Part of a small language model's weights: 16 layers.
MLP neurons of a small language model. Each row is named by its layer, matrix (gate and up: input weights) and neuron, and shows model dimensions 0-255. Each number is 128 + 32 x the weight over its row's rms, rounded and kept within 0 to 255. Numbers have three digits each. A neuron's up and down rows have the sign that makes its largest values positive.
After each neuron's rows, "fires after" lists the tokens most often just before its 100 highest values on Wikipedia text that the model never trained on.

L7.gate58:118148142127076157079082102090120187154081114155087107104135145135133153183099126069137138132094190132126125157142129174173091119146129115091108165101079122193077153099095094121071073091123145066157101121057152124072098108076122136157145187091191138090102118084122123155156073144132093115085178188158154185103150148083100175181129150110118091151156129115085164172142138163137094136138096147170088096193144137092131108116133066134111134193153103149141144124152113156161182184164171098131183161135162147158137179159086115136153084073103136148103184130098132164154083143126098114119124148150072101167124111155137123109125125126138163127158093120127141139124121184125137142167137129148103154097206116070085109137131145167168141136107132117096185122113089087144131113188114
L7.up58:101179081116089211116042112122160156121132119151120078094131141182083070126194049141140090177166177146168119098208138141187116089116110158135097108115151163157084111160117142111077151125062189123109191135070125113074192119107153189194141184111165089122150096067146169197117143103140149078122169162150153159134106083110084143194139149152157159164119129132083101140157131112088068164132088191098163161137098129088163116098156062102157142105129105087126101112180191185178146149169169104188092121170133087153126118128148125065161116137140161193126160135137165178123068167059207103108117131138123098138153136086097112115116138162156175156162157133087164156208142111117113102201154118132133134107153086090152113130126132157156142092116125161113152110137111158106149137173132
fires after: "\n", " player", " |"

L9.gate1417:103162194179076199134209116187062136167142137103055165129122139142024136126111115141157142119125135126066123108080183074173124115128188135182162130144146079125151171115109168111073160080131126154081145103123132131082129179132078080091089158142129142113140153125129096157175092128154129095152134122155153129097129108142118067120128138121096136167101111134110118154124183152188152141140105094121104078107121167121079121145137105077194125106127123161084146144044129106147210071177176154112148174148174115123104169082094079068131101123138122159085141128125091080088146150174106175126125121163099114132137102148124120159136151110179090155170102164129171165115150164127153131155138110061081114136151116101105142083106162095140177111177181088096165092098092128124123169113112
L9.up1417:098132111151084102122177141194110108131123133137093128189152159147096103042113126170127119113155155101161078099093175166173125161116134157112129195118155114157193116103161113120138118145115064162135116144105125072097120096107103093117083106148106112123118103172154113150155112135129123118084101093086113174156098103156151143110111109143114100128166058146160103102164113139157053147158186109094145110155132098167106196112154125133126130143086141159081141101140104152114083132168133132107202203089106134128121152184111114095169120094090097145147158091225090110155114125151135149072147165180099104198132143098166208152095130134156197086138106091146116137138093158167126099153200146155108182126119183088125165138153192092114107126123147170114131146099061110145140165125117
fires after: " |", " a", " the", "|", " as"

L7.gate448:163098163134126134190140107135151132161158128059177143165075097110165154146127107120115100143141180113142152105161153143117106106088060150133153147155146146088148093129090158152037106167171065111131146047067110142142145131144100115127140141131123159097158114107111133133132117099112102050162162156165123067127107185120095132148164098156085149113149087198107124125111141138114136178123155153118075120032119119152148168136125137130118109114091068124188149145156123123117163118122136106060125147140102109130142090137140102144195105141142170152123085073101145144108103149145102109096118112079176138125094094134120133146086083120170159125168079118165118119139115120112186173100206058102151035070172139094092168106155107110200145071130151121181130120153140158103126025093099
L7.up448:101131097097156155155084189163039108171179141063112124150125167183146197128092131091083133143166130141113066113117112144137086152150114164095148159154096133147187114165144141092142146114208101130058123156131160212195101167108126070087134097159162152084157098122114174127163128111145131079135160195158137037092131102082094103127174052125090152132106214113101149122125083113129170187051187105167152103128154108090094136100073152128103142125185146160131196126145094100123100127139096167178166125066129174130116130126172123182116063056148183131135123103168142089130142155148110133107195104146089082121147162082091093169106092137068135104141147139169154144129181134144134100112139160150130108135093163078113153174121133089163118160089081121070131135052113147104111099084107
fires after: " |", " GD"

L6.gate662:110140111111103125107145143110113140149182075131167138098177099130158164180132146104119090131139115185108121144054104183153135142172099139075112135115160132137175154132140091136114145091154068125116128147137125064128134142142135121142093133181152156115145086108156089127106110087098168091133148138163087060078109145081128083153107078122128090160167085119072097183162079138088118172104078100134093148165082139082152102088113106071126089092147158123107159152100155095096130064097110150109123181168142153066183118158191095062118156157125096181115136125112159174064078114145111115119098128162184191128067072154114157093138140115118132091117132144126158133131150179126135123112139133128143188102145074112099110153184126154188164148201108121096135114134132129159167119115139
L6.up662:167097125129132164158159146148193146159115139059128176110120158148130182102083086112103119136104092096100173108092084106100196136170142168173119142240107038130138160119151075105121184129153139183131157112113118099103108152099082133132093071090129104138101171160143113145141085120123143113120166118124083097143131119094083137181141119133072135188120121146099124142113090176153148069074098125087116128162136184112166111115200152097183143168083160077090120136101110102068130081177131161146120142104055127177104082097140105106086163076106156156069202059139108113117122086106168187115133134160111150179144139166140163096174063129104160048140137090099145101172156125147121122093161104060165142145097105147070166149118121135102152153118079132201096148172115127173098063149104
fires after: " |", "\n", " Z", " (S"

L9.gate1549:138121090181100104098122124145135072162134116160128143116086119129131124099194162116137188102206134099126152114137044141088079194151118138099112147087158104133141119144037061141085097102147139089080092175174097105140099145132114185118109111156104088086132144136154146133109087112137107106098113161133154168128170169080112120185125108128151095130122126107083124162104114112139146187173141172082156172102136151148151085103152108108174107144084079089105108151039103154159143087174179059177115129124170141107111121140104122078092162115139084112138113116084193122142057154067163117104148094139046143121127127126078105162138089177121158049087129109101166097135129096077129145125138135146150094127163168098133069117179163116073148159135122136174130181115058167123138102145142
L9.up1549:103129165093049163143105122135116066105147065113156140114135118165167098181159122134143113086147159084148108129065162115067107161096122126105093149155113116116120112150152096196035108149064130116095123092194118074155067160167142143180112139115072166115136088219177136093093106163118112125118116130126124171077135140066135132157121106069145098118118169103068164126107075114173159124195106049150130121129137087163110076105164108097114139088132185152152093143107111097176075155135101140157084172081136129032132151158186099099100106089099103151178114101153171150117097174122084139119129151108157121142148093168108074115139096152095084155119191123098188115116078144125132137127116070095098170137133185057153075091139139101122107101093071126081092155122131122121087118132119
fires after: " |", " 7", " 6", " 2"

L9.gate1626:138101108143072118103132132090151118081100108097092085105158169094160139182105097129078080163151122112179176188160100148135145133117110120126093146118131134183147144086166139127060155183104119108126186143165113141138135105217155062154073166094201113151097145106117168128110121112119100124167153120164134140159134075143110112129148160092179126168167073115119052096094105129218112104138131123166181105069154115174170100127164132169183085154092161103180118137070116145091112173141150128103108187123113149075150136175156115104132145088110122102127087123095118136115153147103176105136158080077121108114112128126118189128123164131172132099138195153062145152129158140150132124193100179091101122030136139129084139179158163140128177118129178166130120137072105134186093114162170
L9.up1626:122165135138124145125138158139086151147091078191098137124156150136120107094113055124168110102068140147131116184146143112126121118176152098159137172165122161126137139149157157123125131134087131108153157082171090138133125105121096093127126194093153117124101186142091181186060164106100099131124122091112095125145102037096107131154137129131122126104146136148152108106083102089151131103143169091080118052094180166116156134116131181092084094142091137086131168157078120096121097080156072136155172143107073155182164135137149117085104079142148124147110145163147151139135127093129188156103117052159117098165119122141150117125116151166148150094135163137137161097105094088061079116117166168129109138161094122136095116113161151125140102114134161127097047111108143084167113165130112
fires after: " =", "."

L9.gate1429:139082153073074096170076148120136106155206209105045117202088185103100182206131105112099076131125141113090156146145127156122150049155152174097144188114173132143134172149138160114131127140167121079160150125138146102134064142213125121097162161095072150157098110169136100136100100149097071137171153137127133101134202097139102153180077090116107138178136084100100110093118108122146089108106137111087141172090134147060113192111162162182160088118125131116145126150073171173147117149131119153075131147120096117082128119078156051126202171128111178141125085147089151137111162114179119172108111125132113047167119108143156136152129115110174091092111150178110070151160144127168145119173126158132157108132107114146092142188131115123134132111133075087152099113129202158139083167124142
L9.up1429:158086133114108118168135103121149175077130111104100122165133096153153155088121159118108126096107067136162119131130172128132103086114131149114132150093096136161126110142208124130153176160141147121074097209202140150152157141124104117120122183127134171101138123103129078137080118099082075142085100102053181078148091141126139139079136149129082141154121092127064155123096058119095069144147064125095134144167099104109160134188134108139143162165146100124174117142101110115150099168154146126117091149081100100106133126109086132101166095106147177173120142102215157084123184125162163155087085154154175119139149111092158143201130137104109168085124166110145144094059101120136145160122129148131178116109119122083124183120088121166108150052119108159174122132179185072187060093157163
fires after: " a", " the", " his", " an", " The"

L6.gate434:165105116137119153119122117124156101163118095126090111143150102090137102166110094089083135139128106132134104114057102144183133117145135150105161111129087143100145119102106145122043135140094156147104107071201181105127180194120085107107125130163102145110138132142135198111135090153081118157148096198121155142145071156108135066114119124144117090098090071123104110143177049139166140107121108162143118096092099062122135106104130095118108135121152130102115104174117078161128145133140110100180211060155125187057152161142157075094160132091145137087098195121116152102125159127099131121090133113114125181143166187080122170149151119152113079135097076153122104101176034146144184098099136114099143186093157171156162123060181162055146159116112084131146146157127125113154068154114121
L6.up434:117138103152085168110118123104178111148136104152092141079177095139120122156109105173089095116131118124150117071096110131130142129103138091083116115119058138054106110104131210070085162130126089151130070084169179158139202159130064120126111054164093150129169091135093157097106114129120162108117162140080149158123105070146103069126170146125089137129145117160114133144107114158195125094159102151181138066154155103129140093112130089103137129134169117154122107158120057126132166134155146107155150064120160165191147126118160059127091153074167170140083154064079140081139122148132131180111108124134162180101189123111109122193155181119107110097070114127153223141160049143142183156073182159113147132125115192111192128139170127113176160159111098138095104199109086122167085120139107
fires after: " |"

L9.gate836:184155138149065146164155126136056084122228149120132100115121110167128112135122194108125129131156177180098124125086100103133108068103065122123075038188095155139065148091136075093122110132143143163119142099090187065178134118154160133139182157090190142072148116115114127158079162125119141128097135106115121144124185206111119106125109126108081154066173152170170121160116089153099124101108125114115108174091182131177139144139149105180102125147126154129118139138105126182084086085085139097126162115131100130158123118166179190072144118142127133082197108134099169117117100135144115110090085176120119137153102077126115140123171058133077089125096095204101146109107136115153156087161133161116188106107104155083134154131158138143139106081166128126142166153100129163124127147151144
L9.up836:151159095070131097097140157140102079113105119156095129131122167099195159171142143136100109159089153198102123166098078103137067075116075112167071067142130116137077115112195156127127136194139125156081127139142162131113127188143143130167186163100220139100148140126187114182103150100189143133119148125120100140117131186141073153149075099135105133098157137098116172121125115153148113122106166123101119128070171123181158134128128147067147088118139153140126164102083148111122168080104134131095159142168105113114148114105194244083114155076144119131101073117097183104092115112131097129088099112144129088176133116117166102089182080129090170128127120120122136083181096111194153109159130105124150104107139119102110151163127166145106140115176103118176159118112159126144160106143135
fires after: " a", " an", " the", " and", " A"

L6.gate1461:156200135129077160053091132178219182068094132088137099109101144087093134148131132138097082141128140118113135143204097154181116102175116173173111148171081138158144115154146147144101087078102191126157156121091156154137151112137071125149158138136109126162109089098131113146166104152184183142123115162174138169175105046125080169128184161173127113109150164108154159168126067166116110122165081136126116168143092153073156127148149139116127193117176069157077145130138171127124102133090143128115159213160115145105105151119143153162072091152100126118133123170116116192149103167145128120121164134177122105101110107140129120151122162143126151150103114126145096170162147175101134139137114058150163114093160103121126112169121152114128157168156108089147171122126095113122138126148073
L6.up1461:094218139128084161083138116104067154108103115096145106148092179110118123101174114086158136137137174106124149097150115138161125051133094126130145172132117122163080090161165110106124047098147157112147122146119142080090120126089184091206129124111146122105154087138121087135150099193138135054048132097129192148144136158175066141089167128229099152150162134109116106159164120140122096130157089128155114143174072157136137051127118112117123151142112126144067152153109140177142207184134125148129130117146119157140131115138067142120120151138171124150116151090106067188175057174144132115135137147136129058136131160141098113120132172144134099076124127105118143126122133109078104168150149069144109095049085129103121119138185128135111066107124188093138164107102137093108126099155088
fires after: "\n", "-", "\n "

L6.gate1131:135174175097107176092094104109128142146177143154176095197094107180154171113162134150165130085143171166147135182166147147123120167162116113102159130158145085107115139157094080139109097099187111122118095184133136091140124145154117162133084021167126176110128131132168163083122100145142130076154142114120125156118159103059101144164134093156129184117064090115112139137149171150153072073118126150128037084127075107141160111134078112165163137125149099146114117125084167110114141176170171106138167129170116161086062110075154165155214122121081134153125200147129169156129157113093090103120149121167073061078149151043126144187162073123174138120076138088148142049103112047086129114180151095067108147146144127167081045115147077095153168141119152088082104140055127136216116156113075
L6.up1131:122123116122105165129112164078163110155123100157075110112177058111171127146141096122162088120127143114055027130139075086088099124142087163128137122103083157145141119113141186154123125194201083187139131140143142147162142183088133083099112179133188112099137101098149130162133120069115082139138117142143152137115115135113119135159173169164130091103159123123121119107122156157082153199172079159142088109161107170118069134134091152152063132145122120117103097065143118114153147061081152110096113125144158140100123148119194120192150120129157144134111154136137147133145143163138107140101045157137128101117062142161077131125166120208078099109103083119198145142179097125116106093097083088111068113116127146066069157141133144045162163155132102146168089140131157103133130075098064
fires after: " |", " Tw", "⁄"

L9.gate368:084113121154153201094111199154167123116120069068153120128134076149173128185166102143125119133100086104122139087093121112170105125107071105108147098078113108115130122184108112107155128145083111100117130162105153124108080136121101156159083115134111152143093189138111090115146110143090091103107106141099122096168089121122123100049133098169140121082140073143045108130153128167074165113149102121148157127088180128114103126148165152084159082135109100077104053154110154168111173129190118154098147126133110124164138226088180173125167141133151148147122200170114089119120078069130158141151118167119172130124103064166122115115149136132165162175093191136094190131088133105126112156092109154106125133122154164136154117123161130146125108083125077109131120100077095137111085192123120
L9.up368:152195040127136124127132117096107155130111059177091084148093133139197109156138164098081131097090097150122156114067115109112161158152118113169146154178132117136167109108188129100125140079149034087099151089160157068152082110185112122154134122123146105151062193099101112075160106101113157077175071164126153134113128124070123127127123084093134130130173136090122103105180125093121129110113154139099149103106170148105175051091139117069135107190116120116101102185110125117064092088154122153140072126095087122131179144111158072134127083124161143104118178132092122139061093080115116165053151102110090113137108107159182158108142110108082210136122180159090139093083163132114098164116096113115125156199146098112089168137116107071140123107123111156128085138103131174126160181118112
fires after: " =", " |", " Pld"